config.toml
num_hidden_layers = 16
hidden_size = 512
num_attention_heads = 8
intermediate_size = 2048
norm_place = "pre"
norm_eps = 1e-05
positions = "learned"
tie_word_embeddings = false
parallel_block = false
beta2 = 0.95
lr_head = 0.0039
decay_fraction = 0.928
train_tokens = 1339000000
dataset = "wikipedia_en"
MLP neurons of a small language model. Each row is named by its layer, matrix (up: input weights) and neuron, and shows model dimensions 186-313. Each number is 128 + 24 x the weight over its row's rms, rounded and kept within 0 to 255.
A block is one neuron, or neurons of one layer that tend to fire together. Before each block is what it responds to, as a language model described it from the Wikipedia text at the highest values.

Wiki section-heading markers. Equals-sign markup (==, ===, ====) that opens or closes section headings in Wikipedia articles, such as "== Background ==", "===Playoffs===", "==Filmography==".
L3.up73 [111 148 151 144 116 156 147 148 166 109 118 108 140 157 114 185  87 142  91 124 157 119 131 136  83 122 133 126 121 170 118 115 125 150 142 151 111 119 125 146 102 143 142 133 108 140 133 165 194 106 175 155 127 144 107 127 130 126 136 136 171 109 108 145 153 106 144 136 116 157 133 122 135 107 103 110 131  93 102 134 116 104 159 123 128 141 173 153 134 113 131 164 172  86 172 151 138 139  85  77 103 121 130 121 122 132  91 156  88 134 110 104 125 134 136 136 127 198 150 105 133 122 138 135 110 202  89 106]
L3.up399 [ 89 130 122 118 115 141 152 128 146 113 160 121 137 175  94 157  51 163 130 114 163 115  78 160  92 147 167 136 104 108 112 119 115 141 119 137 167  59 128 130 119 137  78 139 155  88 118 130 155 128 107 134 119 143 135 179 175  78 152 110 143  94 156 159 130 163 137 159 127 114  51  70 124 120 116 142 152 121 149 139 142 117 149  66 112 100 158 159 150 109 180 153 116 121 142 102 154 131  98  97 155 126 133 129 134  92 133 112  81 147 128 103 148 136  88 164  97 182 121 151 143 176 113 134 138 154 146 150]
L3.up435 [130 124 124 135 120 122 155 115 134 132 137 126 118 133 146 106 130 154 122 135 163 140  90 134 132 116 139 126 103 134  99 163 123  83 101 173 113 147 143 165 125 130 129 137 168  96  76  83 133 122 139 156 185 114 137 124 120 109 114 113 145 149  75 134  97 147 142 116 109 116 141 111 170 126 126 104 130  77 124 126 151 107 119 117 112 127 136  94 129 146 113  90 168 149 126 139 113 163 134 126 135 109 126 119  90 133 142 177 104 141 110 110 123  93 103 157 140 167 149 159  78  83 135  93  85 118  96 129]
L3.up656 [113 117 119 151 129 126 125  93 125 138 124 143 129 120  99 127 114 129 123 146 177 119 141 105 116 133 144 168 116 138 105 114 127 117 131 111 122 119  99 111 115 164 130 111 134 165 152 185 134 155 143 140 143 164 115 154 171 131 138 152 152 110 136 126 167 148 137  94 119 118 105 116 132 134  66  87 136 131 146 145 148 117 189 107 121 152 144 157 151 146 133 136 124 152 159 130 156 112 119 114 147 141 169 116 120  99 132  79 107 168 122 123 145 136 114 123 142 158 121 159 206 128 147 131 132 151 140 137]
L3.up696 [112 130 160 123  86 123 101 114 162 138 143 116 128 169 108 139 117 140 115 104 133 141 142 125 135 118 157 133 115 150 114 144  98 132 115 134 115 147  96 147 105  87 144  96 146 120 104 134 154 124 187 156 150 139 123 157 172 125 110 121 133 141 102 112 161 133 134 138 183 158 140  95 120 104 137 131 151  81  93 114 134  87 149  81 156 131 139 108 164 114 145 151 155 152 123 107 171 110  85 117 125 139 146 111 105  95 126  73 113 119 126 138 146 145  85 146  84 184 191 120 149  87 133 125  98 172 143 144]
L3.up1842 [110 127 153 134 138 137 116 134 119 144 122 140 122 119 123 124 108 170  34 145 180 110 116 126 158 142 148 103 116 201 135 136 137 124 114 131 109 119 121 120 133 115  99 113 125 159 108 114 138 147 124 121 145 152 107 137 139 124 145 117 175 127 128  84  84 137 134 141 137 114 118 132 119 138 125  98 123 122 103 161 103 109 132 148 125 118 133 132 129 163 151 139 165 133 138 111 100 103 102 121  50  99 134 122 115  94 134 131 115 186  76 127 102 126  70 112 111 176 146 135 130 159 137 137 136 161  92 117]
L3.up1963 [107 110 154 157 136 129 137 151 162 104 119 135 148 128 146 130 111 134 143 115 142 123 131 145 200 137  98 121 120 166 122 166 118 133 133  91  92 125  79 114 141 126 125 153 157 118 166 176 138  97 144 186 153 186 101 147 134 128  62 132 160 117 149 118 139 132 139  89 119 151 102 108 114 139  99 102 151 130 118 110 139 127 150 102 131  67 102 144 137 134 166 126  81 148 115 127 140 150  87 106 161  70 148 178 123  49 120 107  90 142 107 119 155 142 122 129 170 143  96 156 177  94 138  88 114 144 130 137]
L3.up1974 [103 152 163 150 122 149 184 125 145 113 136 149 140 116 160 147 101 132  90 124 120 120 156 196 148 131 105 112 118 155 124 185 118 129  77 117 152 166 161 126 134 119 115 131 152  92 120 160 168 131 125 162 147 135 157 110 137 153 121 103 188 128 105 139 116 106 133 189 106 109 122 120 130 182  68  99 113 129 128 130 129 133 148 127  63  86 146 162 159 139 171 114 125 106 115 114 139 152 125 115 143  92 132 156 119 125 110 138  82 144 104 138 179 120 117 128 129 130 143 144 133 122 138 123  90 162 105 114]

Disease and list contexts. Function words and word pieces in medical passages on illness or treatment, such as suffered from, the treatment for, died of; also items in enumerated lists like olives, grapes and bulldozers, graders.
L13.up189 [124 146 138 130 118 172 144  95 105  87 144 117 140 138 110 138 134 157 108  97 164 115  99 144 137 164 130 110 139 136 106 114 147 157 140 100 127 122 101 150 109 109 126 137 124 112 133 154 123 135 132 179 126 108 152 152 155 156 153  90 151  78 168 147 157 180 123 141 154 122 150 113 144  90 124  86 126 143 105 109  81 197 143 124  90 166 131 155 134 128 138 141 175 137 122 120 160 126 124 112 135 147 126 125 137 114 122 115 111 158 129 167 124  74 112  95  79 124 159 127 108  92 128 134 114 129 125 160]
L13.up649 [130 113 115  99 130  95 156 144 116 119 111 103 179  99 205 109 100 148 128  85 144 105 119 121 137 106 103 161 129 157 132 124 109 134 119 126 124  98 103 109 144 130 127  68 124  81 128 142 165 165 173 122  90 171  90 157 112 123 133 109 112  97 152 131 161 134 134 114 101  99 140 136 104 151 128 111 150 143 115 112 117 131 156 126 113 166 146 149 123 121 146 147 157 117 178 144 114 146 127 125 115 148 143 115 136 101 119 121 170  93 136 134 125 111 153 134 118 125 159 113 140 142 141 146 124 159 146 163]
L13.up876 [130 152 129 136 157 144 103 113 102  94 142 139 160 130 113  74 110 177  79 128 114 116 125 115 118 111 138 135 142 113 101  64 148 140 126 128  81 138 107 113 110 166 105 154 143 130 160 124 129 139 170 108 130 175 173 162 160 130 140 101 132 106 185 135 155 151 102 130 134 124 126 149  47 128 100 128  97 135 103 137  98 127 144  99 168 106 147 173 108  85 135 134 134 152 125 135 120 132 126 116 132 106 116 128 129 129 158 119 130 101 201 125  94 136 128 104 131 146 118  93 113 139 116 160 149 114 153 107]
L13.up1424 [167 123 132 117 127 133  97 135 125  85 129 198 139 154 169 107 118 129 146 180 183 103 135 129  99 118 133 150 142 130 113 117 112 165 127 153 133 107 109 144  96 102  67 117 110 175  94 133 155 163 175 106 104 126 147 122 147 122 120 139 127 124 185 134 132 130 130 216 128 117 133 114 100 110  89 113 148 145  92 137 112 136 101 136 133 100 167 123  87 111 180 164 167 137 163 101 110 114 134 134 123 122 115 124 102 118 140 110  80 105 117 127 101  97 133 124 164 122 110 117 137 137 151 156 181 167 118 170]
L13.up1571 [129 194 138 108 129 100 144 108 125 151 125 111 156 179 112 126 158 151 119  98 145 124  94 105 126 153 157 129 120 105 100  97 167 144 124 160 134 122 125 100  74 143 116 100 127 102  96 117 124 139 146 176 141 129 162 120  97  93 163 115 138 119 109 105 120 117  92 111 138 129 136 115 105 115 130 113 143 115 121 141 119 164 130 134 102  95 146 150 149 100 120 150 176 142 127 120 176 136 130 109 144 137 152 122 139  99 134  66 139 119 151 118 153 130 104 130 132 153 133 152 103 136 134 139 112 130  46 107]
L13.up1610 [113 123 130 112 137 167 132  99 186 102 134 149 142 131  94 140 136 134 115 115 133 120  90  85 158 133 123 127 108 102 107 128 150 114 122 170 115 138 161  87 128 134 125 104 137  83 103 145 130 154 122 146 117 145  74 145 144 114 103 130 129 145 112 122 136 150 126 107 179 156 146  50 113 138 122 139 156 148 157  85 145 116 133  83 169 134 134 169 120  99 173 104  95 133 145 147 114 122 111 151 149 144 122  82  97 127 130 130 108 149 176 146 144 125 143 114  96 132 162 164 153 109  94 140 119 157 117 135]
L13.up1890 [126 107 110 106 144 138 102 105 133 109 144 117 115 127 117 140 120 114 122 149 174 120  92 147 133 116 131 131 153 195 102 145  89 132 105 130 108 103 124 180 137 119 121  86 119 108 100 175 121 132 113 107 149 107  98 128  92 110 145 131 174 117 148 146 155  93 143 156 174 139 105 110 157 101  91 130 125 132 127 165 116  97 130 103  91 114  86 123 122  99 138  65 159 124 132  96 130 112 123 143 110 109 121  78  96 133 115 150 113  84 123  91 116 151 138 160 116 131 171 130 122 140 137 134 142 124 124 104]
L13.up1989 [126 114 117 165 123 146 132 103 120 102 123 113 136 142 144  93 104 181 138 154 125 115 112 133 141 108 164 135 107 133  88  94 151 137 134 133 139 102 108 144 121 158  88 181 148  85  90 104 148 129 139 170 115 136 145 131 176 125 130  99 124 127 148 155 161 149 111 147 153 126 123  99 106 128 131 126 166 111 125 135 138 184 114 123 148 149 153 154  73 105 173 131 164 148 142 127 141 144 142 127 173 154 102 125 105 132 149  69 110 122 171 173 131 114 119  96 131 141 142 104 125  94 110 128 106 129 133 120]

Technical noun-phrase heads. Nouns ending a noun phrase in technical text: plural -s in chemistry (residues, silyl, carbanions), ship words (boats, hull, vessels), also the/of.
L2.up1621 [142 132 136 193 102 107 155  98 117 127 105 121 126 122 132 112 113 140 111 148 131 140 110 151  93 125 184 149 119 108 130 123 140 111 121 165 139 100  77 137 126  99 180 148 154  75 115 141 125 144 122 150 106 160 165 148 114 121  68 122 106 121 103 157 110 118 138 123 170 114 103 122 119 147 126 128 127 113 151 120 158 121 166 122 130 122 139 120 123 124 139 122 158 140 120 115 119 131  81 116  86 133 105 129 157  70 149 105  85 118 111 126 110 131 121 158 168 168 157 122  92 169 134 126 132 154 132 104]

Field or domain modifiers. Nouns or adjectives naming a field or subject area that modify a following noun, such as Film Awards, Business School, Economic effects, Music video.
L3.up133 [ 98 115 143  82 118 155 143 137 142 134 124 114 128 195 127 151 130 131 137 105 121  94 130 161 142 139 138 143 103 133 141 111  82 136 139 212 133 115 146 140  87  74 160  95 143 101 140 110 160 125 169 116 102 142 119 130 136 114 122 174 109 126 150 173 146 129 139 118 179 148 108 148 137 113 126 117 139 101  95 158 115 123 160  86 121 111 148 101 105 161 107 123 196 145 140 124 110 160 100 143 135 108 102  97 109 173 153  92 121  79 105 105 136 173 147 110 114 155 179 116 120 102  77 166 105 118 152 133]
L3.up522 [107  45 176 103 109 139 142 165 125 132 148 138 118 131 126 117 126 102 115 113 167 135 131 120 159 116 133 143  83 123 130 144 118 180 135 106 129 106 104 131 114 128 117  98 114 125  81 152 214 143 125 149 172 122 123 131 207 151 149 167 156 124 117 157 150 154 114 122 156 106 151 104 159 107 144  99 131 116  77  86 134  90 168 131 124 132 130 121 149 124 117 160 197 131 164 104 111  94 104 127 174 128 120 107 128 117 160  77 111 139 161 142 132 157 102 125  92 134 147 117 167 122 126  90 125 163 132 111]
L3.up760 [149 110 154 134 132 138 155 134 165  89 137 120 128 159 115 146 174 108  75 112 107  92 119 124 145 118 149 149 100 158 110 125 128 135 113 140 133 151 143 150 148 132 139 102  89 107 112 139 176 116  95 133 160 168  93 143 161 148 109 146 136 137 158 130 144 120 154 136 123  86 110 130  93 124  95 116 118 111 150 133 131 141 175 146  99 145 145 112 112 118 154 127 137 110 134 142 137 131 114 160 114 104 131 110 128 111 148 121 110 123 116 108 162 132  99 164 136 146 193 111 163 132 119 135  77 145 117 139]
L3.up1054 [108  84 121 119 128 152 163 137 178  79 126 116 109 162 109 156  96 128 143 107 166 139 145 118  98 136 118  90 139 109 107 146 103 149 122 142 134  74 133 138  94 135 141 142 161  77 114 127 130 111 150 141 119 118 110 180 165 158 141  90 134 125 128 131 140 168  86 119 127 110 120 120 140 153 116 131 140 106 106 172 110 103 137  99 115 122 135 103 152 158 129 118 152 152 149 162 129 151 109 163 141 144  89 150 125 140 123 146 142 109 126 130 128 142 137  94 111 163 160 144 193 145  81  85 112 133 151 130]
L3.up1714 [123 141 135 154 106 154 129 104 132 126 103 141 123 132 150 176 119 129 104 122 142  80 118 107 210 136 128 119 117 144 144 132 125 150 202 116 119  69 142 142 136 129 154 150 124  97 130 152 189 112 150 132 130 124 107 161 129 103 130 128 150  79 136 155 129  86 115  96 136 140 162 108 121 148 152 158 137  65 132 102  99 101 156 162 121 117 147 114 101 105 132 110 122 168 139 138 156  84 102 112 179 140 166 115 133 144 122 148 125 123  99 131  71 128 138 133 134 180 120 128 124 150 145 135 139 128 135 119]
L3.up1892 [ 67 147 166 122  96 148 136 141 133 130 136 159 135 129 118 171 138 109 152 135 106  99 133 183 138 129  99 181 122 112 139  82  98 124  93 151  84 136  97 111  78 120 128 137  98 117 142 153 149 134 178 108 163 113 107 148 115 107 145 111 141 102 138 120 107 114 141 118 145 114 125 155 138 114 115 145 149 131 127 115  87  84 169 136 143  97 138 120 150 145 124 128 150 139 139 193 125 134  86 148 112 124 149 152 127 167  90 124 120 108 110  56 121 119 133  90  65 152 129 135 147 114 111 150 127 110 130 136]
L3.up1946 [101 134 148 120 142 119 143 121 151 129 115 111 138 137 121 135 157 142 167  84  98 103 138 142 165 146 126 129 136 113 174 121  98 169  84 118 104 146 135 147 115 131 132 166 127  91 143 111 123 195 157 166 119 137 117 127 136 112 158 162 136  93 139 138 155 135 122 130 126 104 149 126 123 112 114 138 133  98 110  66 101 150 179 133 142 131 128 149 154  69 157 101 124 151 122 145 110  90 116 137 125 106 148 133 118  73 148  94 141 152 102  80  93  81 132 111 101 137 109 121 113 117  98 114  84 146  54  94]
L3.up2007 [116 124 175 136 114 159 156 136 129 133 143  98 154 154 114 118 150 122 113 103 143 100 148 159 132 115 148 110 114 121 111  73 110 114 141 144 104 110 107 138 138 117 144 137 106 112 131 125 146 131 143 134 123 125  79 136 148 123 138 151 147 125 142 150 164 137 153 124 117 127 130 147 156 142 123  86 124 106 122 117 112 116 125 122 106 129 139 107 143 167 147 131 182 138 149 166 124 117 128 151 108 128 134 122 105 155 126  88 140 138 125  91 116 137 140 105  67 124 159 136 156  98  87 114  67 112 126 134]

Markup line closers. Closing equals signs ending Wikipedia section headings, such as "==History==" and "===Pool B===", plus table-row pipes and separator dashes right before a line break.
L13.up153 [146  92 130 129 127  46 171 146 151 115 114 148 143 115 128 112 155 165 109 113 116 130 134 123  91 188 130 129 104  53 143 145 148 162 129 118 150 101 142 126 124 160 117 146 119 128 116 117 126 139 190 125 136 134 127 150 145 144 124 131  82 159 150 107 108 212 131 141 114  85 119 119 153 172 129 113 146 137 118 137 158 115 128 123 155 131 116 129 151 129 142 157 153 102 132 107 135 138 135 132 114 146 167 112 126 160  96 129 107 146 137 152 103 105 108 137 128 196 109 140 207 131 219 116 126 123 161 141]
L13.up434 [124 130 104 156 133 123 119 120 155  98 118 125 136 123 141 132 150 134 141 175 108 133 131 121  83 153 162 140 139 138 159 123  83 150 114 136 151 138 135 119 100 101 113 133 121 153  99 112 113 137 151 114 131 119 117 164 163  83  86 180 170 107 155 106 145 106  99 157 115 127 141 136 128 158 119 118 137 128 102 136 147 121 109 150 143 119 126 115 125  89  81 132 131 138 142 113  79 141 116 124 129 135 124 139 120 126 141 103 144 158 120 105  88 101  69  91 167 152 178 146 129 122 146 147 128 161 149 123]
L13.up722 [114 109 129 158 139  78 156 120 119  82 122 142 112 135 126 131 121 116 119 106 142  94 119 113 113 126 120 106 164 140 103  94  82 108 170 134 138 136 108 137 124 140 125 115  90 132 107 128 139 162 127 177 150 126 102 190 102  88 101 151 146 119 134 138 105 103 138 130 108 145  89 166  84 165  97 141 125 115  99 140 152 119 155 111 150 137 124 124 141 168 138 119 171 144 108 121 139 124 113 118 133 140 131 148 102 120  89  97 108 101 156 107 142  66  73 125  83 126 126 128 142 122  93 155  63 138 147 150]
L13.up865 [117 136 122 119 153  99 144 135 132 145 131 151 126 136 114 138 142 122 111 119 121 153 119 124 119 196 145  89 158 107 134 109 124  93 138 108 186 113 111  98 121 130 103  81 125 125  83 164 152 167 148 175 123 128 109 130 116  80 108 134 107 115 102 141 141 150 116 130  97 104 104 104 119 149 126 133 119 120 137 107 159 118 128 137  57 129 112 103 124 180 136 103 175  96 149 128 137 137  92 113 119  94 123 131 133 130 134 144 109  96 108 139 126 112 104 105 121 143 147 122 149 107 125 124 165 117 132 110]
L13.up924 [121  93 155 139 153  65 167 150 100  82 125 168 132 115 126  94 139 142 157 135  89  96 127 103 115 150 102 145 145 103 101 141 129 194 140 139 130 160 104  96  96 103 115 117 135  89 119 119 136 134 180 164 120 179 119 160 109 114 151 131  85 140 117 131 126 126  97 160 131 102 137 131  98 111 131 128 140 125  76  97 146 125 119 140 153 103 135 140 164 135 172 179 145 111 137  67  83 141 125 144 125 143  75 101 137  99 139 122 121 135 145  97 137  73 114 127 110 137 145 168 163 129 143 132 119 132 104 146]
L13.up1263 [156 163 148 123 126  86  96 132 129 126  92 121 134 145 139 127 115 111 119 146 134 128 131 145 113 110 115 148 121 145  97  82  94 114 146 121 123 171 152 121 123 107 120 133  99 142  88 131 159 153 133 170 181 146 134 130  84  96 140 144 111  98  86 128 124 132 137 151 100  82 117 111  84 166  91 106 159 150 130 126 121  99 160  96 128 175 138  95 166 171 179 107 191  95  90 129 104 152 102  89 121 145 125 145 158 119 104 124 116 110 126 125 119 105 134 108 166 123 122 145 149 110 117 147 101 114 137 144]
L13.up1760 [120 119 188 112  93  66 151 150 152 111 139 136 108 117 141 125 140 127 141 127 148 102 141 146 155 140 137 134  95 153 123 156 158 111 139 131 150 145 136 133 110  94 134 105 110 141  87 158 131 163 128 121 102 105 100 145  85  78 146 122 100 109 110 121 178 132 137 160 100 142 131 109 143 113 144 150 166 143  41  95 130 136 164 141 128 120 162 107 104 167 110 114 136  89 167 103 137 139 123 136 155 125  86 141 112 137 128 168 122  97 109 150 142 120 100 145 141 134 152 110 142 176  99 148 145 163 114 116]
L13.up1876 [123 120 146 179 131 102 146 123 134 129 123 157 119 133 112 103 117 127 144 138 109 120 111 119 129 138 131 151 100 124 137 121 143  69 131 122  82 128 107 122 129 109 137 141 114 129 125 144 119 190 186 127 112  84 138 115 128 109 132 152 121 163 135 132 125 122 124 133 120 125 112 107 145 116 141 126 153 144 128 124 174 134 120  97 123 106 147 149 154  80 137 104 141 127 130  88 162 136 110 139 148 123  81 142 121 125 125  97 104  85 131 154 111 102 126 149 147 125 158 147 114  91 128 154 152 146 169 115]

Name-completing pieces. Final word piece or word that completes a familiar multi-part proper name or compound, such as Over-kill, Mars-eille, Santa Fe, Make-over.
L13.up389 [128 155 109 120 141 132 132 133 129 161 158 150 132 174 136 203 113 144 128  87 124 120 135 107  95 143  98 168 157 120  97 131 113 139 128 144 147 115 121 135 108 118 112 130 156 152 136 149 122 112 127 163 150 135  86 119 132 127 142 142 116  95 151 155 108 140 158 112 102 155 131 146 105 115 117 142 160 139 114  81 108 128 120 103  99 149 140 153 101 126 137 122 162 124 159 126 163 158 136 158 125 103 124 117 107 144  79 120 159  89 130 110 214 105 125 154 117 112 128 110 174 125  81 107 126 107 133 123]
L13.up391 [ 98  93 136 109 111 136 151  88  98 114 151 132 138 131 114 148 144 155 104 160 147 144 127 174 109 133 155 154 155 158 139 128 118 122  93 126  95 157  89 153 139 124 122 133 129 153 106 130 126 137 170 173 110 130 127 102  92 132 208 165  72  79 169 132 106 116 108 112 116 121 134 117 116 135 165 130 136 116 101 151 110 163 122 110 124 133 148  85 125 105 114 113 132 128  80 110 137 138 134 153 117 125 158 117 139 116 119 126 122  93 145 143 155 120 131 152 132 127 212 142 161  90 150 115 106 108 156 118]
L13.up833 [156 143 161 132 147 158 175 155 160  75 184 150 147 128 131 111 144 158 157 112 127 101 139 168 129 127 135 167 137 130 126 136  90 150 150 173 120 117 119 135 140 134 143 168 141 126 116 122 112 143 154 119 123 152 109 111 150 142 119 199 134 116 150 153 133 152  74 104 117 132 168 135 104  80 115 176 148 107 102 120  64 155 123 133 199 119 133 116 100 114 122 157 153 128 145 149 172 103 123 135  98 171 100 115  95 139 132 130  76 108 110 107 148 128 122  82 149 190 189 125 182 101 167 115 153 127 106 116]
L13.up837 [135 142 138 124 136 128 165 106 126 103 162 134 143 124 157 137 149 154 129 139 130 159 122 131 124 138 124 162 137 143 143 108  84 167 132 120 144 127 118 105 140 115 114 115 101  99  94 164 142 162 140 148 115 122 125 124 148 121 147 165 137 131 145 127 123 109  71 123 118 120 154 113 111 132 125 113 126 119  83 147  97 132 121 150 134 136 123 155 153 101 143 135 166 142 136  86  91  89 154 151 149 134 157  70 165 122 122 111  87 110 126 182 113 107 128 115 139 137 164 143 148  91 110 106 122 145 118  89]
L13.up952 [130 147 134 147 146 168 149 133 112 106 182  88 138 156 150 149 164 156 128 131 126 145  24 117 137 147 100 119 105 125 113 121 131 180 139  88 134 146 102 134 114 117 124 166 124 108 135  97 119 108 142 146 100 110 139 183 160 143 138 131 100 101 129 112 177 122  86 142  85 134 143 147 147 129 127  90 145 125 108 137  85 177 163 124 108  94 161 155 172 114 123 135 158 132 109 148 153 103 139  96 171 144 129 121 115 127 117 117 151 121 129 121 118 146 149 119 101 135 129 113 149  84 119 144 107 159 106  92]
L13.up1102 [126 132 124 180 160 141 117 132 158 105 141 142 165  90  85 126 152 148 154 104 119  55 112 110 134 136 142 112 113 164 122 149 115 146  99 177 121 136 142 100 125 144 126 159 166  78 114  97 112 142 146 192 136 136 123 145 139 130 139 153 114 116 137 138 154 129  66 185 111 150 114 135 128 135 134 102 167 138  64  97  85 148  84 132 158 107 148 113 144 122 144 122 156 106 156 108 179 118 123 132 102 122 148 114 125  92 124  80 104 127 120 131 134 107 107 125 126 141 151  99 128 111 136 168 101 151 100 130]
L13.up1122 [123 101 132 110 130 142 106  88 122 108 170 106 109 175 135 153 145 118 128  97 146 146  93 124 117 163 136 115 123 130 120 112 115 144  83 138 184 148 106 182  98 114 169 173 102  95 110 125 152 136 117 165 156 110 150 134 125 124 111 161 121 115 130 151 161 182 158 132 125 117 135 116 134 119 185 131 151 130 116 124  95 135 141 155  72  88  89 129 145  97 124 116 147 142 134 124 152 101 145 126 156 125 144 108 107 102 125 116  90 127 155 133 125 110 131 142 118 145 192 167 149 142 149  73 100  73 142 140]
L13.up1129 [138 155 142 129 138 142 118 153  96 119 183 117 113 141 118 137 143 143 117 134 145 116 158 121 130 102 144 146 106 111 125 132  86 167 143 183 112 126 125 128 126 118 132 196 103 149 129 101 122 130 130 155 123 127 128 190 139 117 130 142 100 130 141 134 155 127 114 133 114 147 141 139 113 129 117 128 145  92  75  98  93 125 114 125 124 108 106 123 157 138 136 119 145 124  94 123 126 109 193 127 119 114 173 101 132 135 149  57 142 122  98 185 141 136 116 116 141 149 143 135 112 109 123 118 113 145  91 119]

Wikipedia heading markers. The == and === equals-sign markup that opens or closes Wikipedia section headings, strongest on the closing marks after a title (e.g. "=== Elections ===", "== Name ==").
L2.up1449 [106 139 134 112 116 124 169 127 139  86 233  81 146 145 114 128  47 168 124 125 166 139 122 140 110 122 129 144 116 131 123 127 143 144 119 144 130 135 142 138  92 116  90 122 142 112 136 157 161 146 156 141 129 151  87 122 176 163 111 102 148 135 157 123 150 142 140 137 133 111  58 102 138 123 114 125 127 118 150 134 124 104 137 107 109 132 148 185 133 119 140 197 145 110 133 106 149  96 114 145  98 146  94 118 124 120  92 126 117  98 164  90 126 122 102 126 124 172  98 127 137 125 126 115 119 154 112 128]

Predicate participles and modifiers. Past participles or adjectives right after is, are, been, be or the in technical expository prose, such as included, found, traded, shared; weaker hits on prepositions like on, at, in.
L3.up513 [134 108 149 128 129 106 216 121 143  84 116 146 146 136 154 124 150  93 116 104 155 141 129 154 125 141 120 104 156 123 176 149 127  86 102 108 107 114  98 117 153 124 144 152 123  75 182 134 150 132 126 147 139 144 129 124 169 115 127 121 148 123 232 145 150 168 170 152 138 122 132  91 147 155 130 131 104 103 141 131 116 119 135 176  99  72 149  87 123 127 162 133 154 135  73 141 154 114 119 157 143 124 140  94 124 155 131  87 138 154 143 139 133 132 134 104 133 120 128 112 144 140 121 140 144 144 135 103]
L3.up595 [110 110 134 141 113 119 181 124 174 127 138 120 147 139 126 161 153 112 132 128 147 143 125 136 127 148 142 133 124 111 144 113 114 159 134 106 148 145 126 183 167 143 146  90 135 137 119 178 153 116 121 180  58 132 141 136 170 150 111 146 146 147  94 136 118 170  99 125 111 119 153 111 152 137 124 114 122 103 156 140 132 127 122  89 122 122 109 119 138 144 146 136 143 123 136 122 111 122 125 114 175  81 117  93 116 133 158 120 140 102 173 115 128 149 104 114 121 122  98 127 150 119 143 134 125 146 126 136]
L3.up843 [100 146 173 111 155 125 119 123 147 128 134 125 125 130  67 133  93 107 111  90 131 108 133 152 126 109 135 128 138 155 117 100 126 166 117 125 126 103 118 125 158 131 125 103 137  92 127 122 133 192 122 161 127 121 165 127 111 126 132 132 136 150 186 154 139 114 141 133 146 128 159 145 114 123 117 116 178 136  96 108  66 106 136 126 109 122 119 123 142 135 129 141 113 108 114 129 105 116  91 112 136 157 152 124 141 102 148 134 117 128 138  92 165 163 126 121 133 127 110 139 152 125 128 172 135 164  92  81]
L3.up863 [127 129 135  86 112 128 152 121 155 113 133 160 120 149 104 104 134 127 115 106 162  84 101 123 144 151 117 103 121 131 146 140  98 150 111 117 117 142 111 139  97 141 127 158 114 117 123 171 123 135 134 149 102 173  88 146 145 117  97 118 147 117 134 155 161 147 151 108 180 162 147 110  84 167 129 118 172 123  94  93 135 112 202 124 177 133 124 125 164  95 174 158 147 116 103 175 139 181 121 154 119 109 129 120 149  92 139  96  83 104 130 137 141 112 129 160 121 151 157 130 131 137 140 103 108 128 106  98]
L3.up1029 [ 89 108 134 120 125 126 161  80 133 111 131 106 131 147 100 113 113 124 125 179 102 134  69 136 164 120 163 119 110 111 164 134 116 152 115 160 123 120 102 154 119 109 131 114  99  91 148 129 127 180 105 178  86 120 134 120 190 168 136 131 117 118 146 156 124 116 138 125 138 130 126 158 117 157 117 109 134 124  98 126 115 150 192 136 122 113 162 112 111 129 101 173 171 122  99  75 149 165 135 128 128 151 150 105 149 148  95 120  84 129 106 148 140 174  98 102 137 139 173  88 145 112 146 106 117 136  90  79]
L3.up1591 [109 112 155 129 165 131 132 133 142 130 101 157 146 125 126 129 109 173 112 113 133 127 116 133 137 120 118 132 123 166 106  68 170 134 183 167  99 129 151 122 133 162 152 146 103  79 120 146 133 118 157 143 134 133 120 137 116 111 118 146 138 130 187 166 121 146 137  61 108 105 125  61  93  92  91 122 172 121 131 132 131 150 135 100 134 121 133 137 152 128 136 155 122 126 124 128 157 128  96  91 148 181 141 138 145 150 129 146  95 109 119 195 103 106 147 121 116 123 106 156 110 117  90  76  99 134 140 127]
L3.up1814 [103 135 211 111 110 141 170  99 148 139 117 149 132 134  87 140 111 152 135 134 147 140  96 130 151 137 123 104 131 127 137 123 138 152 121 116 112  99  92  98 133 130 143 131 132  73 117  95 129 142 144 148 169 128 122 128 138 129 131 112 156 100 184 157 121 117 161 113 158 115 139 103 119 129 118 111 194 135 140 106  98 150 203  97 125  66 135 124 124 113 127 177 135  87  94 147  98 137 116 149 138 154 147 120 125 143 114 158 102 108 139 174 144 137 122 131  44 139 117 159 114 123 136 108 112 135 124 100]
L3.up2028 [ 97 117 143 110 126 126 135 131 151 116 129 155 136 184  92 127 127 149 148  92 138 134 113 131 114 158 109 174 133  85 100 115 106 177 146 130 134 143 141 109 114 208 150 101  93 103 158 173 211 152 177 131 135 131 100 143  97 143 153 144 155 139 132 145 172 128 123 109 155  91 134 138  77 115 112 125 161 133 128 134 127 158 148 116  73 129 122 146 114 127 122 112 130 145 114 124 136 125 137 118 100 148 119 105 164 118 134 130  97  95 120 154 153 137 153 135 140 130 113 155 119 143 141 145 100 131  86  92]

Field and category words. Nouns or adjectives naming a field, sport or genre inside titles, headings and lists, e.g. Shipping, Hockey, Mechanical, Religion; also "in" within award names.
L2.up229 [107 117 149 121  96 147 173 159 129 105 158  91 110 142 130 187 130  91 138 122 131 123 118 141 124 152 144 136  66 108  99 112  85 129 139 135 100  86 132 127  76 128 149 161 136 125 126 116 142 126 137 115 150 129 140 148 150 101 165 142 131 123 106 111 121 166 132 101 111 119 113 133 170 123 128 133 165 104 112 152 124  83 135 126 135 103 140 118 159 139 140 111 181 148 129 156 125  98  72 139  95 146  73 144 129 160 113  73 161 127 133 120 128 159 155 110 104 169 130 119 136 138 107 139 120 136 111 117]